Part of a small language model's weights: 10.7M parameters.
MLP neurons of a small language model. Each row is named by its layer, matrix (gate and up: input weights; down: output weights) and neuron, and shows model dimensions 0-191. Each number is 128 + 24 x the weight over its row's rms, rounded and kept within 0 to 255. Numbers have three digits each. A neuron's up and down rows have the sign that makes its largest values positive.
After each neuron's rows, "fires on" lists the tokens most often at its 100 highest values on Wikipedia text that the model never trained on.

L10.gate780:106115162153143146099133164161165135123151166101148155179149148153161137117101136103197181116103097105110191137154149157155117139163129138149157133121144129152137135146113114140139145121126151136184128135130098138114166092142140156132148127115125129147152129131131128133090124122138140157079153115101098132163121105147135181156116151139116133170155143131142125151130134103148167104114140153139118105082110118160106146158159112142138151152145100106145114145134136126155129148120116146149143144114127109152143083139180133087132144091111178142107069099139176110068121151123112119
L10.up780:172130120117121129109132124107138129122114156152102170111100136124127090113094151096128149169158154125070108145141131131137103135122106127145140168151138135159148113115128133130148175098130154109138111133043149075156135140124141103113139119119139122118121166091131125124142103097157143147093112123119112147161095081115163124151124167181126107134098088153085195169128114204084123128142120136119099135151145151115126108125135118147158092123119116115129160104167120107130107126128178156125108177123144142122149138127146118118167128126076145138099134137109118149098108131157142156
L10.down780:144141132156135120159117104106126119126120142097163121122143144185158117163130115111101138088143040168105154164146138114141163084106078113151138153127109138098086119126147136098135137132159090113144154129148102109133137106139155138122122101123112101147141158118120108119104137115128113135172116154151152119160096124146141133107107134136087099107140161095119173169112128142135123132131108104122152131083108101126140125104150139139137176152143139144105136108132094129129151195176117146113106132166111100133133102173151099147143144051121113146155173134165104123140121157147149151
fires on: "Al", "el", "ro", "rel"

L5.gate506:128125174149109086170105120114125148105131105089121168107109119171124138152102150122166128156082098138090089106139126120131113152154144116161117135137120154129155134152104168124131143160144131150156101144095118122108163135141146146161152150123127185151177151146127134155147131146140116100148078108075129119120113104109074131130077150114161112161074130155102107154135131134181118087131155136131179130099116140127107119098124117159122140127115109117132133122110137123110114111143140181096128124124117106123146068136155148139139143122083120126132087107121124124067079094155132109
L5.up506:061145126150149112110133150131122090128145088108135114137125124182114106093102072148152117123097128061098132153116114169134120102148140155096128130173142152144120157144154121130144134102124118131110109116125102146162146162130108129126138178158122104154158121159134123163163148165107128101135146121147147163117126133132141122145152128157170137167135110122074135115150128139141130178116105120131164127158132133117110136195104130111126201117136147099095118103128113093173168137102093149163137104140170099163144144138115091135087127128120138138114082123128120130103100135164125117
L5.down506:141151160091120165115117102153160112081142105154077169139110103115133125169125126127151133162146122149119126132145111116110117143092153128129100139117117159093129133154098173120135144118157114150128116042142136111148145108124138130132091131120140101097093138116105147077151144122145143118131079123125086129106141138108120115122112127096087169140126103098154094135134129134145156132101178147145147118158160108100135153086134162124134167144150169117186124127116142084129108127129106130103142117138088115097114107110118118174086115092120142106092145108142066134078103153106109126
fires on: "ul", "ear", "ot", "u", "ep", "ug"

L6.gate787:117092142108124144175116142124138119141116089097108120147121138178130101174130115130153126147098104145106112133144135136125149105112137136102094070120095136153146107164128122122113118105118113125140110125167107134110125105139136188084182138157060099149135160124110126120125144151086121095112060150123100110124110098136111126136099107163163149109137165166112132128139169078160153117146132143171143099114175153107127152181150116127117153105153088132125122173142141165085138119162105161125106141161157132129107143123153094141142133131091120142141112118170139120114158127125154119
L6.up787:120127150116108147196110138138078084145129118117140122085168143128111123125118079139158147124150172058064140138134126124141079116089144075161093137116158154128103175134135134117128137114171099124121134115089065144144175121113098142137106150114114122168155127119162128125160138171130139084129095126145125129111153138117130117145116111112124142116111112132099134189144168129140129113130110111131124127116156147134109129146127119108122130128107132155097156128124098128091146127126182130122091126162091140134117113133093146086147149116113123125060124127177147127148126094111156117
L6.down787:111122103141151138126120156157108128157157146132077141116140137124154132106141128136150137115170119141131158141113094138133146140122111128125146126093101093077147111167135122153129082122096136115147103092098141153117146116143149124148104177150160154080175133115149146122122138157140126185132118114152133114142077144151133159132139122108094114118088088136138145113142101153116100172108111081162128157163121137099166113135092139130132102132083139156142138073130090147122137132131132086078097106153123133144104174089171129126120106107140111139090166128138149138108090094075087142
fires on: "ul", "\n", "ol", "ot", "b"

L5.gate787:131105138126107159132177101115157119131121143128136137166169123152157160126093128124107110120120119172154133118105109102127103171146141131090115125104129137101121138133144099105121125131119158112136156128158149140111158131155056107139132120085153130119126164130172127105092138104141131114111130190165163121129143119097089096098099155152060116147166111139130126117149172097137106152079146151131139131143121137128114174092099127137092137122096134145102129118097097120134080129122127141099113133095126122148171151094101107142147087111078118105173133157162081123148147128094141157
L5.up787:181129129088086149100120147162110119147137124109124108125122147151076109117117150108115135134102160113146122104124131110101090110078129129144127130109065088114106110167152120132117112138157183112162160150095101089124152135124134057116146158115094123115128110097111093124126093134140137134127157123132136106111128100118106156081135170145102098098132133126104126083146167158153119165133159093120168111152077113129146138108122127161062150133102179147128153149168092158134124091122116106139122136126125116102112140143136111128137099141094084101106111143133131122109106146129159142
L5.down787:100110130087172135123128130147149084164143119124126127136100153073133137135137132145143122159090105150126112130075116166098097108150116103133110115122129107147119179127163101141156148159139128149126130086093173161111093115136109135177119128143171130101154085117117145161139173126142135163105116121113118122222136144131162109155153111162104129094143131133138109089115135102128117118130155122119149126125120101146118133072156121114121138102097142129120151148145176128095149106142133103153135103129160155134139141136114150154130196163151123101158124106137134130111157184170127123
fires on: "er", "er ", "a ", "air", "c", "World "

L6.gate788:116087106112125124114134171092152128132179096122142157135151167090142145100127139179182116152099118164117164117113099159107116120149117105143115124128085130156093147130102124150125177142098161161133115122154112072159119133129101156077102141127136145165167105146093143152106096109146104134113099108111109149089144105107107156145115095099128141096115132084184121111110111130129105086093118120162107105108128092161149160091119124148127148139133092118104112123138107117133114126149164143103103127099154133114114163132123144166167132105105184121169111137114131135103136130113117109
L6.up788:112109118097140156090115165143149132145142140180139123125133150135117108119127140167131144150124120169122126185098116135140127078156125132155162160098098096172134084102138124158115123141060171144147155131121116139118088151089138138128134145153121155126116110147133126137075139088107078113131127102103046176127148153153147151111104102127107150134134117135159103142116101127111123121150126090117155166117136071099125144139121152157118132125103120112131123095093129103098077117169095172134151117109119111131074131128113147114140147165141136128173105140114132103117135127103145108
L6.down788:151141158098103117146138135133102103099136146114095077099130107158125139158137128153123103154144155134162135121132138127099140141134157172137118125176178150103133166115170126159124093134162163081132165118102119162138115149108133147163142201175089160146116093106123078132119105119164088135142139136108134098125146144104119147109171126181127146137159123121130112106098126116136082087120118154130130092144173133124075120117129167055171174128116106122136161153103114115146121116151098141148142156145117133164139128122112101121128138139120141130105112110104103160116147145131131131
fires on: ") ", "h", ", "

L2.gate927:119177097113073136157106142143143102156135128135158080146152139112177148127100132170115111133127137140159144153157062111109120113165104106146136121122126088112148144140147098118115134125115116122162161100148153143146129142143114119107161105118100121099164127145155119169097103114142164147107070097106150149105119104157159142126090073139113115136152143144136143144125137145144114143123146102144121115091098145146121157110082135126151102163069105121109172082111117073127148157139123159108118153123103088143086128113162125170160122134131155112136127121139152135110170153091109126
L2.up927:196136113094161163110123118155110105139115170166098154181126153095066106104125159087170146154170131169156109102174140142113154117125112108138148159136133157129119131102110099115061101138140133125156158123117141100133111128117097118095129160137079127140100106122128151109123163127137113098132126125106123110118137126149153118130138146099097145104124114133138192157123131107108143132122147130126160130147147161121112113133138146099140134140118168101158128145098137148126126107126196140135144130122123160133123085077185165142110147147139102158127127126133126134123134093142176180
L2.down927:112120112081109136087124146175154137122128106117103087154089169113181101141142145121102141117111135160082142131135187164106114141136101158122137112132134147154125131106134144108127096132097145154127158187140155123106145149135107121106111137114102146112127129133114117126126144103099132117134139126116138129090146149089124114168153169138116179127087132121092172106133135146102161138127139115136147162091134146107115112116122118080133129089112131119115176142109129134092123133201108153115156121092154049174129107079165134158141113146136117134166153125108125125160150165140108126
fires on: "ti", "ly", "wor", "tit", "ing", "ty"

L4.gate772:115107168143122131168114136148127145136149139132145117103131135120077149137165149138146063108126090167143132185112147106143091119138084115113129087146101148109144119106093134119092153151135105131122099120114175110094164118157123107134143149110103133120127159155081101129146117133137157113108128123110121115058165129121107124138100159166113104127119135133174146084115155111094149094109141123144117124141178102132170172134077129148081127162088133157140098145087115087123118135129143108156140159175170131143159112138090115110156150104137134115161119156153118135135108143136118127
L4.up772:128154145133100116152149127130166148128145137139123146124144130079082106102150086103143161185149148098114091111178149095171123126121128174134130165146114140133122136098149124132133137122089139082103111114117145103141167126149151100129112163150139108109165172105091113132117145112111159118162152085085124125151150101095097130145102120149093092138146127125158163105135141114091142140147093075171149152145129096166134162087127126140097150120092190129115104147149129151139118128119104116134102158093110114126092155150116088133123113136103141147120095103129087148125125104166125119
L4.down772:090118158095150151105107150140144096137131114089142122115131132113124106124090140076136129134169144146109110146121129118126126078188160132092181140114133101148144126118146140125148121133168151122167136030110106153102147116162131156132151118119157146103152180096119121108131132107142155136095088124077107120138161147145135122141133099173169164152140146117157110125160105140122107093128162109110129167112155134138122113171133142092121162091088086114129144144138096129125105132143161140103141099130129145138124103119166115106111122125134103095161131128149096125134142085114095094
fires on: "ent ", "ound", "c", "a ", "ap", "e "

L9.gate567:101134139119122064169126118102180132141166144144145144150179099129132163124131149146146135180092145095112131132133110139077134148157141112093138115126116159126158168113112119115136192134082140123159122156167133131159122137142119165128120157135121154097127132174118095153114145118138147125133139110156125112084121116089107137150128144142125145093122076134159141128096095181103128143114132141120070111134135101072107127119122115183127112126122137105121107143140125102147175098114158175105099123143137118145094143104101125153167136118095088149106127120122147168103133161098135105
L9.up567:122152127147148157154148147093129115137161172139121116142155170094130143129093133136126102135125129161130092108129119146155137120112129130132141122138119115136164147126096116163159134108069121099147096108118107173171097138118125139130155163117162158131109152123093134128184122140130129113128133122142099133115136120096143056149169118083154141146130131173114161117097093135132140193093142125095131114097138138162136097112114151127125132139118124131176101088163109116130121081122145153130129132160120121144139129148089118202140078116124044126148116120147139104122086156125121140
L9.down567:121100162124159109144138162130106106140150126141119120135128109113111154085137151124181102172121209136113122093123131128141143124135148119100112112096183109128161163134120156128177113116131157127117120057089116152141140128127146140147111144139139164110111115172104139133165152138116135066115171129133139150143143139118144125131128156124102106120146116124125128110104129089132177111116131122092097159153129107174143135152084184131190143146145122143136088131127129123108151064085114145131112134166154120132119146094110135158123160108129115122137135140109095159113089111076142127
fires on: "u", "su", "Indi", "ang", "si"

L9.gate659:164109106095072104083122172191133111148104114082148112137121163132091150096117166109162093145136144128110082128117154130089153123167148130145102151116116116096147084142087151119140140113086100108123174122096129148129120133164146123134111169128129135136108144127138140108081129131104069147086115167105117140164106144147111142156129155152124104147116118098176080145119123110121141125121117067106108099138169118150138159110167144142130123130104144146144082140141125116170150142134129156099129107144147173137149107135098097113144135115129129107114138123106116102128118169107101117
L9.up659:084105082163166163092152124087109154111110136145131175135115122139107150108127109129089141121151153139081137096100098119103146077128113145114117148098121086147129127128160120116101132133113107113151116113109149153162127142107112125139099132111138165168180131113120122121126130122088143140115158143146142105113156146151121076100183141054126101096153180135118133149124166103105146164116103079140142103101162139136131096179123140139173131142128114135089124110081120114127125135089085109128135136137133156165153138138112135121106109153100111121146108099140105162126138149116129175
L9.down659:133104139154141178060123123117123109106146121084153126135104124168131121138122121113114124150133116136123079138113140166113135113109130109105095120176122165134089125142094135062131097157108080070126162186132131170153134146131152170111086111120120120125116146131126115143132124117149111132126172125161101132130166126115150124103157115111148143160127160129106165131169128120142128163101099081104163158118119116144086141136148134137145154095158124134163150089150151142068202120111141146144139148158161113121121147124128136134139116112107121155112082105084146105121122130155116127
fires on: "fl", "av", "p", "pl", "ur", "qu"

L4.gate591:193113130117129135106157128131162153136161105083096121121169145128147131137130118147167107133134124109128149110122103090166148124124160121111134101132100159115136144190138138158125098118136152116136098134131125137135135100150073117178176138158137101148126179125128116120167143128172142145139138131089100132111174111129124107137133179103116163108107150141114127095092114122177139127065134143158124093116103102158148127111152116137150120156126115140179094168153108133107133152108094143100091151151155131114141106146131118186122066102109151110165117118116120100143143138124164139
L4.up591:105161121122142103129118133111106101125140127097109107104155137145120135138172140123125090110104184128147112145106081131160152141183156111153098103127136116136105118104161120146147148122130170121102094113129127124108162118136139097147127186129142184074139144156129143111131132157108125103154130159157141158122114101147165122112141131086139164123082139110103137165149185135115095119088151147147087134153186131141118120154117152132135106135130139178117138119113142107094131135137065182156105093139145099090180090110132134135141135132087139134133146142126108149107120116170098121
L4.down591:132113138101162123142130153115097189134131138123162152118137141117152117124148137148124173134122131120110127133093143102150153127133162153150099165113110125130107094087144143096111133121119175106120095068101130085114093141119087176144136147133125140131137147156130104119155175164139092142108148128132123098100159133098122128176102133106135140150099127113153100132128153105084181112097106147166104109159090110142122187143141108113121119127145091141094122115124113115106137105105177121088128131090139130121153156123105112150172134127132119050170130127117150118173138171097123130
fires on: "iv", "ok", "or", "su", "ri", "oun"

L11.gate640:131142117098125097112145141177151149132126111140174151120124104136134143057149134159169140114117144133100120144138078126096146150102133185151158126160130138092167119122100142090118120119116105121134109135136129111139115155132152162109131144118128167111145144115136129099168136105117133108151126143098105131074112166083181100158110097118143154109093133101138131109109103122142127091142128176142123126152173118120141152137116164095129136146133156121125123081091138156149156049074131152130131104100130140104148147131088098144166142094111125174095113160151117097112123131098133124
L11.up640:162154134088125082132121107119164158109152072108125124129141110119170112104148136136160140170157124129149093090114157151107146168128146116131132135115120099144114115104105104145103083153121141120165133137152142127148135136100143134144142130114091141129125108091131105105141117127155102103095139097127134127104123118101127083205097090126112183120130115157125123116095126084137138133126136121159140159100120067144149122127141115121111146121081168144139139093149173143123157122142086185134110127132112073098111138148077125138128162121128089146072138124122137103146136135124065118
L11.down640:165107079143135145131141147142132121130146099113127124109137134142150149113134133124122142133126138142153129156190112110149117060138170151134149163141128128084147130115141136146213141151092128146100145084143139114105155148154127141143097164154128148161100130160138166120152139162159185112137155143130136175152117090138119116092124123122144130090120133140136130116118141166149140159142130128127131122154126147155087115157131146116137104162111189171138096147153157131131155105169152111109101169121146146143143127115170186077136175181129131118125095133130110153134151134100133109
fires on: "si", "di", "ti", "li", "su", "wi"

L2.gate276:133132151129109131172103118142153085117148122112136100164187132154167174114100114135143152099149132113167179135188144126125081114144112163151116106147114112134161114072101120128099106085090129148128118136131134147109081142134138089108195173102139100089163194117123125132106146137149130156121114115171140123094138125172079112109133104138135153123143094146155121101122127136113136107134139109149094107129138128132075131128095120107112130124157111159132110123114143161175122162126122140100133117105104154156147134126125148117092104135109168131127097138118157077141138144141122137
L2.up276:094086115203100134112092114117166138119128108110124152103158121124132150079138156111074132116145114106119129168142131087174145127119142115144110083152153133091130135178103125154116113097083130122131148119131122082137119138127100129161155175175122102093113123140169146086131169181135131127090117094120096120151109109118130152135141127135172117135137111137127114159164143111106125098124146073124102133134135158123113127153083085108102144119154123119142137101122109141088130144148146113138122164110117137158150103124173156120131091125153123117117115117120129097149168181172126152
L2.down276:144119123100104110126130144131097078096148107137125126149166115139113093120114139160131102123163146136185116098164114117142074135136146125117108106104116153143150110098123111132161138130075156136113125060112142069114146127130180119136115087094116095120095146083149131109137141074136178132152146104148090113121085122136123106119149115125127118125121097114164116147084121109143107130144125097133128135139170119124100139160142118167118153149168121140141098107148134115129122138068153173084143133110105138128096165120113117106141152097114116114090114166158104114118084134076114131
fires on: "a", "comm", "ab"

L9.gate400:211107123099120116168152129131126136118136122112150153142116123158114121078129106136152126106089131112120146151165145095115129130117133109138132070138143120108117124166135128141129076086110095175090172146114096113110114178147172112101100161149141120124118123099104144165137126104071129129136161134126103130102110114137089159063145099190133107108161094124113158103135126145088107119124119131117127104112146107168120148115150119101117106162111126119065088111141126161092134138162104105101121153120122127104122120123131142119178104110140132126123147108111172122093156131128126115
L9.up400:116118129130129092178123137100148116122142138085140104110152108117102068142145099099161133126134103141135128136152125122114162125131123111124110113150116186126135120151114128114148084160141091167133166135116097122184125122104130146139157136147116129090118174123186112127133112199134098103173110133136113124105112106080082142107122137118123108161138133082157146099130089162168137101135111157106153133108168119140122142131137127147116127124109153118086106078147150116109101114132122130127140104160128098131076113119080146180144112067130105148136141100143158106101133170141122109
L9.down400:145071155121135110101163136157170149141140154114105149144124137141140156126104099106094087136104131130101137129155096098169173136115125127132115147137127119128111105161126141166149113097128143136127109069095142153100122147138125135130077134124136119125136119127103138140138109071154117117120175149141128145149158134156158150140139126175156154153151120130134131143142157099123147120140108086137115101132146172140123086123134135088130137116116096181113156130105081147081211075102171095157128165148132137087130123111149135134085178139093137094121136157136124130156100132111132131
fires on: "in", "an", "a", "ar", "er", "t"

L4.gate236:108102086119133156110104128138146079128111099118142154134158114134110159136138131097121151099117112116115129132121099121080149158115126108156113138128156109165162107127116114136108117087114138164140145132124123129122113125125125109150130156116108116156146148108121128132127138130154132110109079089131128147097129109110143144127110125108124125141157147108166146156110120106142156137143117126115135130099122102151116179142091153241114172117124083110119120140173120133119110097148180133095124114080128103176097104140163146100131101107099106108173106190197109123111134109174164120
L4.up236:129139113167154136131102143162136139113148146169112138139146106155132096120100087137217144137113128152107142130107171149146160152138119139103109114111118127165137105086141114139120085135149126136116117119072102152109113156105191119116150117145161104090107177132154141127098126120088138112118108111156143129117104133060162126152149109143111110125133141146137085147096138138150113114183094164121132111112145105085130118152116119163119141131144108120146111075115121141111101090150178162167115117088134142133109088141147124129161114094110122126167105104113105113137132126081153123
L4.down236:129157136093088110142176105147133122094146114118131082128139119156145143124150145154138113100118150137141125147073137135125133104133115118133105101153135190139099155117125109130132133119151157120163119116157154147134165109147144165116098110158112111099098130105134145100160126135133128138118152108162153160114136115138130132135111151137132118116101094119096132134128126124143065147074135110152139136161115127141151092114158126061149117123147160095172170117121132080102088131097071120110166121165116105120104123104105097153133163127114107181045154111105132128158109133106125171
fires on: "|---|---|---|---", "on ", "on", "er", ", ", "for "

L11.gate160:116126160106131134102169106140141135140119105123147090160143184153106114114055107128136126120102137120096116145149186123117104094115104110168129127154144175157140127115101092135146111097098152093106172137072140089122155121135162119101149150115151131131116155081145118126113130164122101143090132118137061144177096109105151132123086123115137096155099117155182134166152109096157149138146132116109107149151138097100134164160160126137131144135120103133143137143134115160143140145133119145129126141150119108121146126141093141090132109111172117128097133163131156135096161146130188111
L11.up160:097143144112151142089114092157111101122104145091140127145131201162141114138098134092114135109196143152118180129140157123109115150134120104118091095131102102137121118136167070137131102114150098112133098106119133085159169114105118133124134141126153126076128151097106136095179092117136121092140081107102163163100129153160129125152090153128150163128108182101148138129124130134130139085143137114119146138117153143121160144096098105143120085099127153112124130132130113104134140169083127162123121140126109115177161111146163133130160115131099123142147094136153111167113126118134158152
L11.down160:142130160138110128150175157107168118150139124113190102120117106137160123113121120120130146081092130099142119136140094123125142130136116095141114128077089119098143099131081117143096197135131141111133142120111132124176098104091146115147097150111155102119147104116116094098117147148113159152101107101140147113153152115149130121171129120125124132144104122110138123176140110173143097122118132148132125122102119118151132109121118101094146143104168151170118117148158108125072105140111147080093123136109175137145080119100123125104137113111204105127142172093083160127135102149117171144
fires on: "Al", "ol", "ro", "(", "po", "Cl"

L5.gate230:138108112101122073099063122154140122128098126135123123173139130152104147137152148125140139104154099127164181189115153154101123150141072089100131076138093170102167145138125156138153112097126113157137108118134124117106109160121130167138146105136067111137133149110105131180158118145131117126112136143127126188100125162096135107133107144128155142122189114151180119130085117154120111135125147102158141099144144108114127129126110129130138110139133129171173121094123158139144111166130149121182142107120141098143130094106126145149113113171133118107144144153146142139120121166170141139
L5.up230:102190125118091098132147106137134102122105134114132074105106126114140162164121128163093121104138137116176124138093105144095139107136120120146112094159143113145159152120168131123146118115145124111133108129105171098174128182120144112144140104129102110077175126177131107155119151144136078106171132109143178139138145129156120160108142170110155123116148103117108158183127151152093117141122133145130135143171111168134151138159141117115124154136151119156086107159136146165132148102096134122098122167137126172127122123141124113149131117123163120158090112136116132153112142138177103060
L5.down230:135135119166164142146140159160197152133112136136132121146095101113111129136077098110174144183122132137098171141170133108087115160126128142153133112087135102130111134102098120124118120115096143150132117139084161124164108113109097151151141135144136132154116138092115130119103131156097116117119154123161118152106145149116132110160097115130084119144127159151124128110140115103120153178132118103100168111120128134146146133104158124157114131137103166124179084048135114072133098154167085152136129154115130158135122138133162135113168139154136153140084129144129135085168161116156104133
fires on: "pl", "ast", "at", "and ", "ated "

L5.gate752:163126129117122111111123122133178111135136103140131095133095137130148138126093127127157117119115153100160116140144142118120111156149095093139121105120152135085147152124114097141112129095134123167136126127139126116171081089165138089201123154098104167149130147101112120085112112123111125130161112148126112105129124156143135107084084154143103128136154112139182125125135125151106050115157071133169115114153135089138154132124131168140155197123131143158123146140144102152171160151098140161099139123138101141156099105133143131106107086115117143143105153176158164157154119133114121148
L5.up752:175097169140134147167164101123118139118122132118113111158113106114141132089113158094142137143116151106153085162120143134155138188133136107172102115134102133135141140141082061113121144123115174145129109128103150101130160137114104103107131166149128158111122164135147178133094131172138155135105103085128132099088088128167107146094120134097134098130180091144153110095104148154118127128119126143113163109160136135122133110115103124113141120122119169143185129110116099150159165114155055147140150097111104147137110125112150079105107152119119128137159154119112158108132116149129111144
L5.down752:139127119098142176130132150110118136121120145165097118130134113107119128074126147090167130073108132137170123106118137138174118165169151111120115136116146115112146142106116152158182164156138152124065143085133126116114125111110158094143124131135127153132161118125107092076132133106092195139136115149155104081110101163138130121098096155167150100092143116149142104091129135159135131110147148128115131139147145153120110104155117074160137137135117159177150126102130111145110158124127119124126153116107153107106119115116118099065154140171080111108119122124080105085149134153119128129
fires on: "a", "ah", "at", "ag", "ast"

L11.gate770:140139149125100143098161114147165116142140133112161142125128151156117162151088102105104150116117108080138129114145174147123081112099141109101180100137173135121136169167133101112106110052107104127113124139126102100152101184167096126121145134093149136137137140141126129174111130107095108119125129140103157116094063106106137112145103099144116109126090105131135126092146119151098120164107097151106099096127143138102128148135146102148094151121109093124127114154099156102116164156126137084111151116115118115124114168122132132182158074155121156106146117132141151135148145171140122102
L11.up770:152147162125128142132088155124142144119122129177118151109153125123146142113151153117123147118097121137153132139171173130085151103147122137098140108111143120133133139169115122166072142129163121122120143121136094128133098127120099116147107149081163148113105083100177103141110066107105118138097148167160122099115111063100135105128149097127165116121136169084132119114109094164140124104101092137068134127123141119118180151105114126118141103132157149133149114134114132103144112155144135080136115155097154160132136112095154125175102134094136118168170134118132149152098122139129159072
L11.down770:118113166083127145123109148155147155128163132134126135133102167128111140136110125124145115118139166151135129111135148123091164138155101142127130191142140121155150136134133137146153127128150101097169101086091080137091138098168122143110155143119136163134102144102143146087180119146143150107093083152067085076150150088137129144145084087116145136098113117152132130112134115134104146115131124075135187119063096115115131153105133112092132113150135116092147131114144133121166124096106123099097085150133138137137142110122161111147149135141190126082126136137139163134142111110128121150
fires on: "(", "ar", "in", "t", "m", "ex"

L6.gate242:164156168081093148153132105162141165118124123128116116145163116099137101120120157114156118137094144100143121123135143115100152157120123131132160116135089099111148144121109108113116121108067142107134117123065129190135119127141148115128148093097112120167165134134163133147116123161143128115122080072114077141128144099079109120109089111083155107132146172129117106152118105135147132109146158192122139142134105109150113124125127174121112109126148132098138116145089113169124118157118131093151105123205125092126113161110124133134142123114152127130118182153161114083138103123129112129
L6.up242:119115084147137140143104093119122143125143157159128173133151096135162124112123115080155137138138116135134128146160116089116076112155086150104123142146102108111131126133082083116135137105115105136154117120123159112155135167132132120098088115106077117142140163110132129146153163101122188108133175120063082125151178134108156125113102164093155124134121153095132117145110118108128097118093124125170174181133101110123106126120125134113162130111111145135104148109120157097142163123128137138147114127149087108043107124082096148121146119121100136127134110172135136146154110112143143138
L6.down242:127105142125143114068121117187085123182160134137112124126139118118144115096138114129104138083126082186173119135118137139160136148142103118133156090153130150100143131155107137086122128135084162105171159101102138123111198117120153109124090161106080130171103108132152105136139104106078140145142117147076129160127096116116104125105167140116158139125147153111085180149116149126116143121109111141138157147105123139124151118137097126081149103105126163152136131114114125100126125169122107104128172135087175125113124108131141125156114089140146124112104141103154125102120118141134096151
fires on: "ac", "ti", "ec", "ib", "b", "ly"

L4.gate976:153099107129108157116176117127151128128170123129159122128123131132132160127131150174127160137133117140105096152146130140131112173149135123156135179146171093145180111111131092128177192133131158067160082181120116120121117156151105097152132071130100132116112115146158104132140177132134122098105106130124131121090128091123086122132119137132169161170125101129126116150123080103128138131162132109116088120138146099146146117141150118128102086131112123091133176157151101165136134101122108099134141125128171126116155160058124132110128116111153114127170155143134134115124100129120142158
L4.up976:121128122169145157132180141106157145136184122132120103146158094091142155166112139123117126132133180122161168139085137150105139125098146109116117131160126122147159108134088099137180174109077123175136140145091122174131115108123126116138135125147142101128161147120143091069212130125135167138127114116154154129099114104160117115149135101164123114093125089119126121106146108149109145126139123114161088135137173131157142108166125141129185149100089127130141135115156131137146129107112119124089127146175121093120113107101080130129173142130141138149115107115132103136156121099152129125
L4.down976:133087127136142093103123167152125119124118143112123112147171093094079145138143156139111143142114137134162094123132095174145162131150133134101163141115125096134164119180126116095162139062138119066134156059142122104122122113124145087158112122135158099121134094104141140125136134137147188132124102087131157130109141111140129104124137137144121136109086144118140134110145116119119154085127127101125083144167129106128139133096119133102118147158135088132076109178153114102142139132142156142179165123154142098107168111116119115110132137140154069120158095135095150135121109129093166111
fires on: "u", "Indi", "ed ", "il", "di", "aj"

L2.gate384:125112118149163103144151156132139108148124191087163203120126128133144094157119176145158114116089121139135122120138115096126071142109148134123176094094119164163109146147118118095140118148112138158130117129091097157135086093108109112142146200114097141148136150149118117126150120123117108148136158108157134113105148148118102099161142118103164124122112126153105153182134133081151119146132143144136081103138158131135140173093177143129119133098149104151149159128143100118147121126125143089084102146112149142114097142118134128105111111116129141116152115126182164119135156124166125087
L2.up384:142138174040104071129115173121105124172119137140122109166152116109093162114139154165169101106118120103110126084108109114108129115116159173118117133126101127152135157154115084099166147131164125145125159127121123170120086101104111115110128134114123101119169123155127109101141098086102124116159140119119109140129113121116116118164148116184110109138153139119152068143131142133171138132115120129128126116147114136112122139125117130094125113151103127181114089149099115119130137136125105142086105128131145146089098148140129108146154127129105205140169076127154133135154113151152155104
L2.down384:120165137087131116168159128141138129113129124131108107178123133141158111148079064124136087126127132128115166106138142145173159133114144112154069127170090093117142162119143119146094096141102096146092115150117114154101121158156129120105162124104122077154119117132149155149124132144109133087145128153125119187120151158183155135148151140153086144122122173142147142121137117116120126172128127121114114138093132126114135092111076080105105129136155139097136172121149124131123194144132117112139109103112121156107094140110149157168126126121135142124098099128080123101142114136077105146
fires on: "ion", "ce", "ain", "use ", "im", "tion"

L4.gate378:159121126122155106175117111098136127116120130122150159134137131116166113102099142117150121137145101119160155153119060138127084122159142152093092115130099123113179140156129090099113143165084121131134095120078116151103135144174129193165117141125116120128143118125125125112105145137117099100125160153133125159111133113095137110105087136090063144135113119100124117169099101130131157142129102167109109178072147115123144138123121083133155116109136110110146121118087137157124136147104140133128137161172147128130136054151111157167138085135110158114152131138128149103142097134113169134
L4.up378:105133148133128123112162167114155149123114126105124102154099168106125103127153124095114119115078143147119138146145111147121122135145102109124112126135092113118128130101187091156132150129111110110123141142137111139127089134169104174174166121120157144130097128167155114117174094121080156102175169107166155180137149150102136153112101147115141103116105121152124155125164144146123143165123096125143115117143144143080113103157159097115120158152103142135135136127166074095119147118114069136155144125142143145102107125144111125130125100166062085158125162127107156168149141157146104144
L4.down378:142123160116145128147108146147164142116142100127123127153097109085154126090139123133116130117112136138144150153136098112119082083137094164105169104146093138102132120155144130126140134102089122157140142115100155150124103156068153127142141155119106122121102127154094138114140187135109136092083127119104130136105114126111123103113107095123099125101139104111108132122127102123123116127139079165128118081143137108092090121137112101092127124160121166085090140084081095114094080156099142140122102159164124119124149054157114145135157131137119135085122072123098091120093112152158140131
fires on: "um", "ear", "sig", "ul", "y", "ud"